Weights of a small GPT-style language model, trained from scratch on English Wikipedia.
Size: 8 heads of 64, vocabulary 8192, 58.2M parameters.
MLP neurons of a small language model. Each row is named by its layer, matrix (gate and up: input weights) and neuron, and shows model dimensions 336-463. Each number is 500 + 25 x the weight over its row's rms, rounded and kept within 0 to 999. Numbers have three digits each. A neuron's up and down rows have the sign that makes its largest values positive.
After each neuron's rows, "fires after" lists the tokens most often just before its 100 highest values on Wikipedia text that the model never trained on.

L10.gate202:522477565447529530498534479479501476475528543495453512513520460500491498526474466483496497511497487485524489452518486495473496518464486484486500514495465507466481511503510536485528477459485498481522519484512513535508492543480531513492451475518524454520491494499534499511503486513518485484505527496512523463491520535542469481469558487490471494487539472509474521495483535554545486485502
L10.up202:540501541492521542550501497467462487512522550519501492492497516516501496492531523493486447519506521470522492512492468498567520487506512545509472498498495497527506461503508500574468525521479454493488546498466518505490488470537472460476437489532547529551526473438525461506539494526448522510462466498519493473518530487547490508486530505563536519538493487485511528493532512485492511487493
fires after: " on", "On", " |", " On", ":"

L3.gate258:468473479594504507494416532466462495513505469501498549542483503525453522452484477481469509518490516545523483537528531504512472482500511459532514507515512524498515513498537475530482502489552505513459501506549514480492510525557439499471533491498508479489504527507526528529486507550514515468510503501503501489479482506478510512444487514515475460550510524474499517462509530515483522510432
L3.up258:490502531455478460479539491510502502526507485531531491527476476471547531490504448457506429524497502467525502496475473499493531493440493493511481473496459478581481463466479488526468548494505462501489512508546495506481506489494483516499480491504517511458489488508559533459512475524507507509496492466462552500565521475507490475518495563532438477523450503523492510526482522531553534482499
fires after: "\n", " h", " (", "M", " S", " \"S"

L2.gate440:538496485522489507468512525527457463480474500499473457466472547508459503488521467470463490468484502513487490509525477518483550473528505503506438538475514503532481534490491499491502507492505445585520439487546508516499520455481485476508494522502497476473510500502521518517490520503523480481476474488539522524512509480501488507511503504508503529486494549487434515497511469513449487484488
L2.up440:462482492500459512472522506521438509468471471479517496464481478509518482500506437491522494516511539523517479495531522486483516481525505503512497502489500475543485556522456514493490520534501486489524516463451502519527494494488504514487498454500537455503457469515477499508515509448519473497481483473518507516476482487504463470492497544499516519490540474465436507470512502532469478459498
fires after: ",", "s,", "e,", "ers,", "\n"

L2.gate292:545523533503496502481527511480487500480464512508508494494441522467476514519526529511540528459509469535503503515520509551476482462491504506519471528484520479450469534463496489495542481517457504497517537491520521528478461573505516512490507516501555487465511521458468482493544515524517519520472466451486487510497488515505502524488509467494463534477441537528503474494486460513491495481475
L2.up292:496487513468493509466489512469508519473498461517503554493456499482495530495546522444486528496455484511511501483503459528519518475457506501516485483513469494480480525534501501525514536498484521503476503517517505537535509461494524470512489485472485508518525502489507516449551486478490509515534464476474494494497513524468490510487518517525511525510495519513487480466501460486489515534492
fires after: " was", " is", " be", " comp", " are", " were"

L2.gate279:532529484487498494513550480520535507530524493488520551480503523518481502549441553487465500503557467554489481479513516473505489507531500439517508503491551530460472526470505490517521489515527495494544469468497506536515529471525493510464516476463479497504489500487483471518502523523540528459523488511535497530500525504505517536526468498480487450532445480478474478503477464487519480464512
L2.up279:499473484490512452542505516480540509489509508523520486505539457469485487531499528490488529520491462518482539533530520492488517528507501515499495520535503474426453539511495460520446493504521515494501490466472529562511529516548515464511541509518482504545465511542489496519478497515500491485544508503554505521507521514548471511505501522514505463540462464423477496488489485536444510499540
fires after: " P", " was", "p", " is", "sp"

L3.gate1298:512468522529535511520494504479502515488491484441532468488503510512472519496448501511530537506542484498507510511456512528486478523575477508491504532496470474447498529481482500510466508538497490475494498510542473488455487534503535527535506470511512446446496504497482468507460498510549506512506474517467435493509521544543506481547526501491518495522489538485522512481552503490481517470506
L3.up1298:458499546528553439527537484508463469486492533521499468551509494472550503495511461495493510541513473443511539464506512527549495488512468508559489456473519516463474491502493514502481501522506487522479492511533517544543503487505504503491526497509485542496480473470474539482481482508489460516481538505451521501494514487489529496476462469486518504529525504460501494473469531530525487536492
fires after: "\n", " L", "pr", "al"

L2.gate1094:448551519504505494505545484453479541534486509510483471457462513482514515483505538538456492481534470457480492531484529480484513470463485516506464494475484532434508515497478476518485505478465529497526519499521493452530508458456519498522497504484549509502484528539482510519470508527524542455482479507492498451473489513518470525491500466524534528532511496491511523491517532533526491532503
L2.up1094:564445537487479495516517493568482525438500500494467513526528470490539493506505461459492498531501458479493488501503506501512512490519502503504511500529523497472510505454518513487490506515547511491493475487477522538514501518531532515543498483479500490500506479524538524491504483509516487470471490516493507502490515540509502488464516493476488500489504503502520499467504526518484469498524
fires after: " D", "D", " d", " c", " the", " (D"

L3.gate1106:499528533497497502510485486504508483478471492494502458495517476499479485498455499516497472513486496513490540516505514489492497478530473485519479529486486502546487518505457509495520480449495460486440505514455506480530539513524476491537472501524476526468536517513539505511489527520496488523529505466548484491511508510487540518520503501538456517476490513481505491486516506521518517472517
L3.up1106:519526524498492513482528500477497480526464483484542472526501506546492510501470458501524482517453499472441475506489483505563501562548496505543509475493499516541532496469472522505519501448489481454515487488518537503515548562459457501514537552524503471525500514524490502499528479499505504465539484515520491518512441533479482499518538501507506494486474529479503514509517456462490514472535
fires after: " F", " Qu", " f", " N", " p"

L11.gate1246:478523451468496494550502508518472477497513535503518508515510512541488529495518448546486559475512443514504514544496490494497430510442489507464529480493519526494493514504521549469527504490559472547540503524519476479533542454499502514509521470532500488482477480502540543543494509492491490485513491471536466490434517494490467521489579512480461478533471484489476439534511528538485506462479
L11.up1246:466529522498499484513481493485497491539476495521512481535506486517506537469496482488515535481500457522447488455475505503492525506504492521487459489498531507467493466485519496497509532467485489468533478497533533512523496493523532521538511515535468493518488479467540566550516531421451505486570533486530484475460507498527463493468491513496531511474493530481466499549515492481503510472468
fires after: " of", " in", ","

L10.gate263:507498477507505496470546509527491484506494502523517503531546460525498513498519518505508503451478501505465468533443527520526477481511489487517491447493508504487529477526525470547509509499498519490521463500518502474478528487499503501478480448544558497544493504472512557477501530512514502490498570508478494498509445451503462469481502499474499493500489490498482492523494518492530525543514
L10.up263:515544544497454515472514498468459474505508521549478507506501480544549514496494572476512469513513485493566475517471475491522485522537517509528557504545483539525495495541478509518479450515497523467501554459460478487485494503503435502456508501541489489544547548471492507515511498482436489533484563476525515482509551457509492502512496492495521526501461516493553504497490485492503537508513
fires after: " |"

L2.gate391:472517500537509515473501503549488511521494464519507503514479498510506490502526498515520500527524503533503483535552515562500494470497503480486561486488446477491516498475508500522520520498506486440513504484536489457491459516517487489542466476527501439519505515519481480507503480456547530529503500462538498511525512532512510530504494506508490477464507503505446538525476461450483510500486
L2.up391:526489483486486509500460491478468537526481501492522527506498548525509436493459520529508457481518504527456453506508517455510524521508452505486485468521497513508513454493494521548507476528469554507464524525515513484488505486486516494547509467526499550504489471505500561498496485502483510509470514496529519513442514556518501495494566486464499490506468558482496494525524485525473481517510
fires after: " was", " one", " is", " were", " ch"

L10.gate49:513510525473516464522489512530472501510490503521532424484473498480517496478504498479498482507515476497528485502486502517507527502498481528472482492506496502520485503509498516539479501522493552502510515474455505475445534469531550548524505512523550519521503564473484497512516480492552484507496504510479525508499500526482514483512501499463475511500505471510522492508491466521537520530497
L10.up49:532491471495484500475515523499466475509470566505490471467530493541488473485527460494494496530521487482502504526531477517528526482473516506502485508464486491498462503506505496504525500498472506445509494507515493468474453512514465482460479485519469435512537516514484492502487535504503491502505506507495508463487471470516478508517508503510521525482495533496471510469468495533470475518536
fires after: " |", " V"

L2.gate256:497497534423489500491542543578501478482497489497499470469536517510511531523477541531494500487478514495508529523516455522546489504505481531484529474522514548491528546503506561523473508497465493488451508479481544484468500497506512514524521542512478490522538488528495480515481495501507461503503486494511511517463498487474493498537481492522530480478450477522463566499514514487462526515472
L2.up256:503504517497456540514534479447516492505466537451494464448513485485482485522501537508485483489494505453480469547514501560521462491496491506533492498496505556513524495493504465497523485486494504501448527503507500489458509506502495531512524487511524512481509527547504455563521487495521501461516470513507490544500514495464502485519535501534487539456456493512508463513507494497495483479506
fires after: " f", " F", " n", " p"

L2.gate715:529489497451488498492509482533477486515521515542538505490483492574478524517474479530503508489491526502505526527496451480494475530510506504497472506531489553444525489505499525480531468496484463481533513459473442522477475512544539485525536524498518492454513519526471495514528462508475476498529526483530502490533434522517512502518501498460529490508515464495456523536525445491486532482517
L2.up715:527491480492504520527524501456541480532471502490434468487542472471534473446536468489482529443455526494504528484503535489496485474508460505496490526449525508519517539543504472483511478513545491486525489461415528520490478509546520508460490449520514448491522498513532509522506488532502456528436525487500498511521496490503496519506483491553532528497528508515538475498476508527511506471518
fires after: " f", " m", " K", " p", " k"

L2.gate816:509469502516508495509486510471524528479487468498518441508457489485503517502482489501474459531536466527465505518510534522486516503500453525483459524450479498470453491488490460521533540518494547496510513505469501509506534524506516525471495523537560471527454536522468470513532522510511526494470503504532477492487495531480497504444474466494498526509500503491515517516517522502555459500533
L2.up816:465492475478464497523520519519475511544468486539476518492512482513471541537438472503478507510527458462476477488489456530481515486504497467482521535489477577486489516491537504485473548460505515512521499523488496519505524491516528501484473502493508442521501530520469512475522517472493533495507501527498523518447497503488499477536494526552489498507504533501459506525459531518521461486502
fires after: " P", " p", "P", " (P", " \"P"

L2.gate627:461513469494505484494492514555488509511556464505520503486482537496519548468538503526537498494469510540507535480477478529526485503458483467504477459493497463482535522482475507550472516492545483501525506490536518496482496506496487506512505478479458498487518499501517482472509503517509509444497492539515526502530512506468500509498526518491551515532475522468489499467501489503444497526509
L2.up627:505527499495502526539482485504471523516501460512557479505494538507446521468510529484500514536507520533490526495472495509496457489486479494501524498518454507494524495449504516520448495534505500500450529511523500485494501509472498547512475477469471501490499502477513482457522445506501506440543482494565487498467487532474523522526503480460523486537451513441491517474498489494518493507522
fires after: " one", " part", " R", " was", "R", " b"

L3.gate700:478483524499524467488547440474507509482493476493501517522523461572486451498491483539502521494524464498500460500491503509548507512515507444470496469474505518499531435466544508478496486519512490493473490499500479498514533494459452523493497548548508502523496492503556483536497527540463497462565493518476523544464447514530482496454534509494518506447490553497475473464486506500527518550509
L3.up700:520535521495557507507476514499501547489479516506513498508496491483493468486499423553487521472510508494472498466500511519451495504536491513494488534540506520507499491508505473527503499488498520478528520546505539487449517494527508571508496560492498484486469528523499510499494491473481518459495480482497511487475570483528499491485480489492500502481470471518501499496488452534558489485504
fires after: " l", " Ex", "E", " L", "-l", "L"

L3.gate722:475456483508439485478542532462470508528506512492451492502500461503500459525495507474488501538508572513466487531509488530537515506550497484464486533486517482457513516510473522482483513498477487477504484500510525500468518498522497475492515496475509448522514469477507493484489500497511460547484507489491485505478507526513489466458485520504490486503514529553516547553492526500482484470519
L3.up722:512509525543468495481532463470514539497506483488522497510506516482528524518505483472471549492490540481483464494509527539507485473480527522473492551534500505514499472507510467533437502504521490483544510465516502459517503536517516481515509524507480502478511479476480501468475503463499477496497489464438497501518443532476500474535495510501493521461453468490492480475510475504525532527532
fires after: " a", " The", " an", " As", "as", " S"

L2.gate496:526508483502479502461511526520490495523480470468508550515531501558538545475491531508500477444497496504485497525487461522528555472463492496538537494490503490498523525490534506501478528486460473507441467491532531485440552520495496458524475517502490509518478542519514534493521491480464482489499517482493544509503496494467495493535525497486485483458481503518466549487528517536501471536511
L2.up496:503493560487518474485502444463507510496532529479513455497473506479508476505504470473506506500527510541486479470446523482498498484522481485529462510506471490502484478525540557510547526514515490503530528517477484520495500497456511508492487472485533524503507491513485517470491480547536487463501424505485526486493498503525476531519532460504481485555502532493501464526527481509488490511493
fires after: " \"", " b", " (", " f", "(", " am"

L3.gate45:463506521525502541456468501536536529554478500522513484475480491456514544510552511470501472509494516502509531475550486536514458494562490495464501487512535511477509517489530527463459530482519481508497557484505505521552510476516487520490517467466512502522555507472490478513480501498490508536465517474504549508530520510531510519494535482490512508485470541517486472537548449486509483465551
L3.up45:481478524477484507487528516468493522540516513506488492534497491506511519481497503473469463527509506541496490495531514524516496504526508517505491528498516513465495494530500476498475514486472495516497492509543524502540486510490503493587524504486453488496499505521532507516510486513521513481503504522515549491490448517470466475503468507443511522506461514502585523466582471540503481511498
fires after: " w", " the", " n", " an", " a", " W"

L3.gate159:471524479514525490511517509502492542534488480485517566520442497511497481447493567507502487499487515518500499501554556530536486518542513489488503464500508523516501507497493541532462490527497517511506509434513512532501515483460459534491474478505485523492521492460508513489462518575499484490479495494515585526499497520515470537497492505462529554467508461483487506509499513519533516496498
L3.up159:462530553464503414533478467504476510498518498477510510498491481470501523454514482512506494519533527493535500463451504530515516494532525523513484551499497480529521505490483513540512509490463481531510497468547477597466492506502494506520499500535487512488517491510502498528511541506497495482498528463510493527537495519493482529484493513490558542511502490496494484512471521510497495487444
fires after: " L", "ur", "el", "th", "l", " l"

L10.gate1342:484469442508493521490478537478500511472505466458535473522505510495510534493483493490465488524518501501494513445528470526477516468541496501523495512450532516566507503486538504455522466556533505499492506500508488505525525485534489500460501488534515486496514495449533493519499507508482482480524559514506507461485537488520504508517533460520526495503486564485494506472505522496515470464464
L10.up1342:515533551489541492449515468495518524475486461510496487496528491538506483488548502506490504486510495474481533502478486531437509521488473516524530492522503471468515536489503467466478493469490494483486527495449510480507476477527510480525526486578512499499520493508538564466550520477478506455527456484482522502440536497503550454534483508487504498445502497491492514495514518515517507508535
fires after: " in", " the", " United", " North", " In"

L2.gate1114:495498491494488494527508472452521489501496511514496493511486515518515524498553464522490497510515495511479554513506466461499527524555482474452469518481538533507512474497497493494475515563516482506467514528540508524512472464510506511532502501550486504465562525493496488542511480452540496479551494489480472494458484476500494500498463436510503501474499513499465554512531518545540502518478
L2.up1114:492504494430470489494532449502478516487519527535498489500505471509552537496490464511500506495512481497471510473544513494489504507548515487488471491518482505491464535491540529464498470457526499492475523528528499481536505475456532515518507513485501503500511488502529524492467510499520507483533479539473517497468498483515505452505543483513528518449511526537502504528557540510505505513515
fires after: " D", "D", " H", " (D", " Th"

L3.gate789:525496488473506506533482472479510517498497503473483466467534531517512487482481506516466468486532539502492493447504501488524484496472472495544470514464502501508488468511504505502494496476508470466514499503528487486511517489435468528543491508506502530503511490496505496494488528482488500452534482501492569479550443489502511548511553566491494492503490504515524558465494507534483487521518
L3.up789:536497435481456453480483490505533468484517461507545517535505512502505480473542468511451501474520490497530481483524490455500516517505469494564487525480493507546496462451482453451461528485488533450463507515541478497553487482468427507562463487485494486503512491499506517481517509503519513463555519464497473511472516510526522507528479544514497510504502514495474509455513486516526526520498
fires after: " (", " ", "-", " \"", " (−"

L3.gate1319:497469506541476482482511485488477499550494465524490490501500512491509522527497517475526477511507466531505497483519531501503483494492511510527491518478481513502523518521486456525502509491498498500535505502483483518493536493476481489484534523503461508459475531510476468513534540496494505483486476535499474480498495521540490525440521493492481474470527520467475476536469462517489525496488
L3.up1319:488468505454511561533504489494460500478476481486469514516480471465505475418541495489491516502451493515498490479486521495485481508483507536502496474540495501500463527476478486507489510442507486488447474453524488463494497513516533484474546493486491524500529526533529527501478471491506466479468489524496519510467488495512534475500505507528458494513507503515479496455498496498451466521493
fires after: " P", " p", "L", " l", " L", "R"

L2.gate247:534495471509496518464449519500491492505496524484469500463485535478472487503494500481513495437493528537494488505524485522550467485560505504500478475511483474497476485477462534514534469537466521488487500502511501516485509539529469459487527494494519479495515491488467496464482519481537487496481470543541516535489519512507511508496487479508536496501516485462514462488513445455464486510492
L2.up247:534499483518504497516451507494511510495495524509484498506494525503485485499512483495535475491497504529553477466517479511532455487521498480531471492509493440508474505481489541499516476519462484501519505502480481524484479508524477461473517507484512472519484524545461510475516551506520494477500488530512509556476545502499479537519502515503577470526488489475496496456505481466473507525466
fires after: " was", " is", " were", " are", " be", " also"

L3.gate559:529502476472502509485500480471497541494507464488463526498481515580517513461493528470497493455489471508502505486537474499495512505526508498512475522535523469489474499456487499472487536498478503493477496508491476499530513507470511540506472475506532519467507510505548499452505506489487483488540523478515556505476482561498475534519543461493526515477512506475528513506519500463467463501479
L3.up559:527471501468554511480506459500499484464486484468488498515490492493463473500461458477509538492489521480503486469500501522486546503518512500501521506461557529554464498498499496471508493510519470475498515502497479478483494527473489505489477519512511502491494494485489561481514524498467515548463465480524521521491519483495519450507499497524543481510475499496460486500498479557581506537477
fires after: "-", ".", " un", " but", " \"", " ("

L3.gate298:494469467483477486502503485486505505552484421464478497505487513506465475464497467523522496490477538478538495496499504484530478535512460486495516522580492510511487464464540487483495515518475470509551493499527511484508532522474499486498479495512456481520535500547491532527500490528519490490510508494486498489457496518545535526509457487478500509478495552491547484517499491486503494492490
L3.up298:497512506488500493505501474492507492520511493513515491503497489478536529536460499536466538494518541498474494478494486447501494531525495477524486490497523527519476512497487478480502484515550473505471532500488511539476474518481542557508513487495518510490473528505475466508510569534471509483504532469512486501486501497490517516472529506503525593496490518477479494480514486525474508510444
fires after: " D", " B", " L", " d", " R", " l"

L3.gate935:509502468524474528509503479507557532458499489494471497479495539511521513511553498488515524497497472531500507492507492524474506508505515504456549473484466468498476542482492489510461541475499491490494482487432525493481503482522500545499484525548513527503503507509511521523469521523554486509468521472551525503447479486502552484504469513503490503515470472474524471536518466523492488476488
L3.up935:511529476486461489485487519490499476487485450495489498529542525466531457492499472455506467529502456505492494477491493537511506481438489474506513501494529451506465503456476464534520481519518513486487497513489503457481462478502480484501483473486469536500463513500506489485475498497499484533481482482513481515500522489538472492530464466498540482507518493498524507510509463475539494502557
fires after: " B", " b", "b", "B", " Y", " J"

L2.gate310:549482536464481504471531505476554481477490508510468524481497523515512506509536480509526483468503515537498550486518511461515514474469501525506514506486497484488488549481516496534522493512448467515541513437472506502492494501505519499508475495487513466491491502457463494539502547518531471458471512502508472537479482493491507478442554490437481524518481524519509500453507498529526482523456
L2.up310:469449480528502491486486517473531464441514454485488498481532458495493490503503568530511510483510476520540487499492504518467516510528485493465501498503472466493504527478522513516487572513473508502512506512514498484492499458527493479516481526490500517528500476487533479487513490492463525514513518466477502483517504537511510542570467518459501502471479542493446514515505486504502520488531
fires after: " |"

L13.gate681:462489483491490519506450541472487499498517510530516511447513473485485445531479461514492468452519516522497511503535498501500491518514508502510475523490494515503489514493470524492496521475482523498534455487482519522485529503531514508505488481495453457479431521487539511508503481517469509488471556535504465525477503498494465511512502512470484488498528493519541510495505475509444483478518
L13.up681:487513506505469555494499487491475485459486462489505497519510525497465506476507510540525487460524446468520520474485498487435495517514516485530469553508515520446543469462464486528537496491495486496500464478496544473528489517452506524499484484489499564457468468525497481519536497457478504519513491481514498485505526515490487537538491469505509538504503494473492552512474468479494485535475
fires after: " |", "|"

L2.gate617:532472491531494485520506468476503500482484505520507498490475521498490501471501541528477493505519557497535513486531503519498552447499514478527488482554449450528470486519517494487522464483448479515460469493484472487485487492497496488502492455486502485487473497520542489531478525484497516449505481489515508520544497508488501502476497513558524450554521517520486458493521478505528514468518
L2.up617:502481516543465494463534513521436487483507523493514497521499499528515494467500471463501510514494511447532506543480479490496502476511479492521522484481487516561486532508502436521485541468527483512517441565517489471521520503500469490454472502534473481528463538520501524504466470517454509470524483500481522498487506480525520520516524474549497497517499502508507462527472502489507506443506
fires after: " T", " F", " \"", " sem", " B", "\\"

L2.gate1122:512500525483492501496474468531548519460520549519507517530486529550458521477504474492538455531543508538498489497506483494461491477530488497500463496482488523533482498470514495511521530540500502495539446490505476469497502488487485543450498507509498504464490517511515503516500510494459523433512506506523537510501456514473492527513461485508526503515519515501499483475457496480501502543501
L2.up1122:490523501478504500491454506499506462523475470545499506490444466523459524492520459470521530510493483477521489514512520497488501525464493450494504522466492515537539518539474495484529475500500465513537487497498518509510490477496532531469513474501475485503495482513490463517532481467520466471444481488546505458531481525484481502488480510533530506461505505448506492506487481489505505518524
fires after: " H", " h", "y", " (A", " F", "f"

L2.gate763:516489457517492470492471413496477457448491505485547494467480516503444469539487546477491495480523488503499524505492528480491509495511484542507514505509517501505460514495475504474499492515519485548539484505502464485457505494474516501489464478479488538545502451498472421502491447508533455522514525479482442513491528514485501464531522478482496468505464463487475509550508540503485504539480
L2.up763:494436491507508507490487542528488503515500467498525530532467520475524465492569432517516505528467501524477553519480509482468528478530513505511537509483514504495468499516485500491559512555499540474501486463502470485521515494505512531476520455507522514537516523461474501505501478505526488494512543456477485512427510502505526512500498542478500519444531458503449509502431502509528478465503
fires after: ",", " is", "s,", "er,", " be", " are"

L3.gate701:550483497483494493498504486459496518472497580492461488527501499499475515488500521490486484469526509510511520519508516463479558444498509441501491523478475509507515531509474525480456520474505475506513485502501464448475497502485501556478488515461570463453488534502527495524473476520523533472491487488546523540553479493528510548522524491503527511502498487507472497462536521479489485509499
L3.up701:484529482518513497496468516476462451507511512505541535529489466504555558510466458431521501500482506494577515532511507498496496517485453460497468502489485478471466494493513522503495536500515488522504538506460528526514456527467470534444510473520471507526490500467567485495506490484498525500489513484454508508509473483475488496482523469501466487511513489517505527479505552485466499472530
fires after: " f", " F", "f"

L10.gate1144:453504504466488511504451526467482497457487528497503479486506513482456486538480511503517536487511506500505512514468484491478529501475477491534489508562518474488440458508511474521485493527567503541469507509473524476506506508474527489529457490531446507527482488476508477529540485474496498451450560480525527498506486502543476478521541496510475491503495483500497468493489527576524498530480
L10.up1144:508523488517498499511528506519473506561494519519509507476510518468463491524507511505481496473517469515501468489521478448510508500494498503530501514488485479506515548518475511488508533486503506487542500480542483457456501532529464477426492512507463512497511524486475497520475474538502494482495522524535472445528456493507471458532531488479515444478562471508497480512484517491492505499526
fires after: " |", " ", "\n"

L3.gate348:481512501478485519518529485522486493505499513533475480483505502510506517533473487501477473486497490500514499506485453538532492505451503498493477466499463544511530494510493507522495533484484473478506508484478506531494476525460505459521518513531508545499526525476521448515510506494537515511468524537507547509474513497504494502507506558536504469506544512476483466528504462557506489525519
L3.up348:464505469464504536500474543476468491548496461500503514485482501577487504498480514482477515459500475477505515500486500459514531492453493494510494458536470526511460450501510525514475526475506521461482512449497532494464503499516469499430493490451463564533474493496471483492474515504531498518482455534484496552461512466457506467483473518525508494469515516464551486457476518497505473489516
fires after: " p", " M", " P", " J", " O", "J"

L3.gate1160:498465493465450524496518535495547515496491460500481512498489524554545478499543534521529506531529557505472530482514503520486527482557454499526485447471483448512477541524507511483504518503534476488467468480500457497497540484464500521486520581507499487483492475508507513550534502496518516511500501494539480521502508567473518530447508540491507514523489468485520513509510478507523462537500
L3.up1160:464530519512505513483516485526524477498492499461508512517510478503464513486498475532486511514497511488508524453524525481502471537542482451511462533523448519497508505474480513504504506469529518512532461531490499530548503514478530522503488496503493540496508515555491503530467526518527532496500476528442466515466504537487504523538485501522492480486467483510516443494553512503488480507480
fires after: " p", "ab", " P", " B", " Ab", " ab"

L2.gate81:509531502513503503478480527529499503530491462517533485499500508479482514475478448524537489510539529497472484502496481542512490472561521480487520483486528466473520507469518529506535534521528455462500462545515535494506529469508500541493508462518498439496480490507490490537468448505502493483493534504478516525509504475482491509499530485465510488480496468462470416460532475525453498508459
L2.up81:499528486503475502481492499512506497494481492480504526522502545527546493476502457512540472473535490497483499507505486521514472496512505508509468527449536498475530480479514499493500522539520460501511519521534508475472533510508486545476502447477494505501461507511527478505478447482515467479495523500517486505525482481481458500480530524505519543511532464439464451504517491523476515552469
fires after: " one", " was", " Republic", "one", "%"

L10.gate1186:506527535495512466485495546476479511488481469495495524493519480507516514473478551534491470528476483517477524482525543507495531497502516465523515501566500479462488516551481533520554460481486518489464508491492507513497535516520517493539557527448483487494501486483539479514532499482517491494455493516502477500499528503450561513526497498508502476507462529545480483510522505489464458528510
L10.up1186:486497532521506501494498457516509455425493526532466505449476505511470546462465491453488508559511481498534477492515479519536471459482460545508545492483473507517465477526498515466488502499536485474503480500542487485496514525509488512512523490488448522444444437438506487507517526517471489472518460494526529527543518484520486495497515493500461507529526496514464487463478559506511500510515
fires after: "\n", " /", " |"

L2.gate338:496480494484507492541496523513447522496512514551460486482496503493460547521484498461497476481469502519482500481517488538508540479513506485521472490501509522461500537519546498537539546517476506484495507461495519504469478482496467501535477518531504496513476528519501490495516513469504553471488503463478538493492495486445492528502485469507528515532504485490480484522464478493472528514526
L2.up338:527493474518497526526481497498527488497481507532482497469534499505480514526525469516489529494481489510508488481495494499532505527501544492505541496526495536519509507508516472450533481528538499547551492491495541516513536481511530481531489492510474473522493554541568545488443477520494456482492489484486542458484497483468428545552528526495523458470518487479466487520479495484530522517467
fires after: " H", " h", " S", " ent"

L11.gate153:497472483543529498553523495453499476510515488507491494538468512474503515500472518494483503491463557533507484471466470501481486530538501507512449502507504499518514477490500509525505522513513489518466476515475497469510507478518472463472476472535489515505481511518476505558496484503513489469493500538500518533490542507504460473492490503514520501531499471524459486509479497559520487488489
L11.up153:550496494521523492511535485503483537564484488512466467451535463481479511522546518484482522470463481532517468537521479508505517529548487490536474501479530485477507478507491500537495485516521486506529477479493467460487508460506479469490483504517492523542466504464469460562459499515524487512480503493525437486512501497482503516497467472512487508542517525500524498510531499521470512484453
fires after: " |", ".", "tt", "f", "-"

L3.gate205:508512482491505501523543558507512510477459481504475448511486516516484524509467517532526461482502508450539489507468537483514499481499519501499490524520546514452494501462505462508497509453511469507514523499495516507503517488513514503522519495536517490488523537467509492478476472479491518545518508484488514553491499489479505516501482502485472466528508496505541493558511450503505479505464
L3.up205:543495475504470491487517486454480467491516467502506505527524536533489523501503527535510459476497460484482474470483480547500497509483514501503542496520488511513500504447533466508496513473525486477547516476458468516498526494543513463515494492504462486508522531484482497532487515467492496500462486483478520562469530527492499478509502496485495516541513524508528461536509474518453484539451
fires after: " the", " |", " a", " Be"

L2.gate693:507481491484466512446455506531483499498478506482502518437460499472482513510477491519516530493523548484524473549507466506529535472512517500500494521534558519497479505510466528507505527488519504507515522457509499541475456522500482475517543527488519495515455505492523426503467533458544493515517486506543515491485461481520519512503538473483493514462508502447455499523552507557517467480511
L2.up693:524473533471524497422467504558494502533465477475503516464486467509507522466513489533505554460524530507496482511511466486526519471510497504492498492459555515515490470522439511504526520491493524477506501462466535559480459514520508466517508491519513532479520487437498476483516470532553501494551512503506496499455503494531481452497514520482486504434514509479448476493522471527498503515506
fires after: " was", ",", " is", " St", "s,", " r"

L2.gate110:514500501527480492458508499475480496504468460524462523461497504477467494462498526488501510462544494533491500490514492503508524510491481496523516498542511502474499524499504564491553480516473497471540528475476505544483501526497510551533521492517523532527451492475476469516539502529524534495486486461503435528486515514466474536524525510502495490472486506477496483502509437500483488473511
L2.up110:505491539531524504491487507503486537475507522530519514577507491483481488490532528447468531506524472496458554501511512522535531529545514509528538493446463531488519535514488503504514525490503517519542504483497512470542522517516518522502528502499519547491502487509470499495499502469542456465520489470520478466506488499458535517539517486494495502495465488467533486478506452532527489502477
fires after: " was", " is", " were", " be", " been", " the"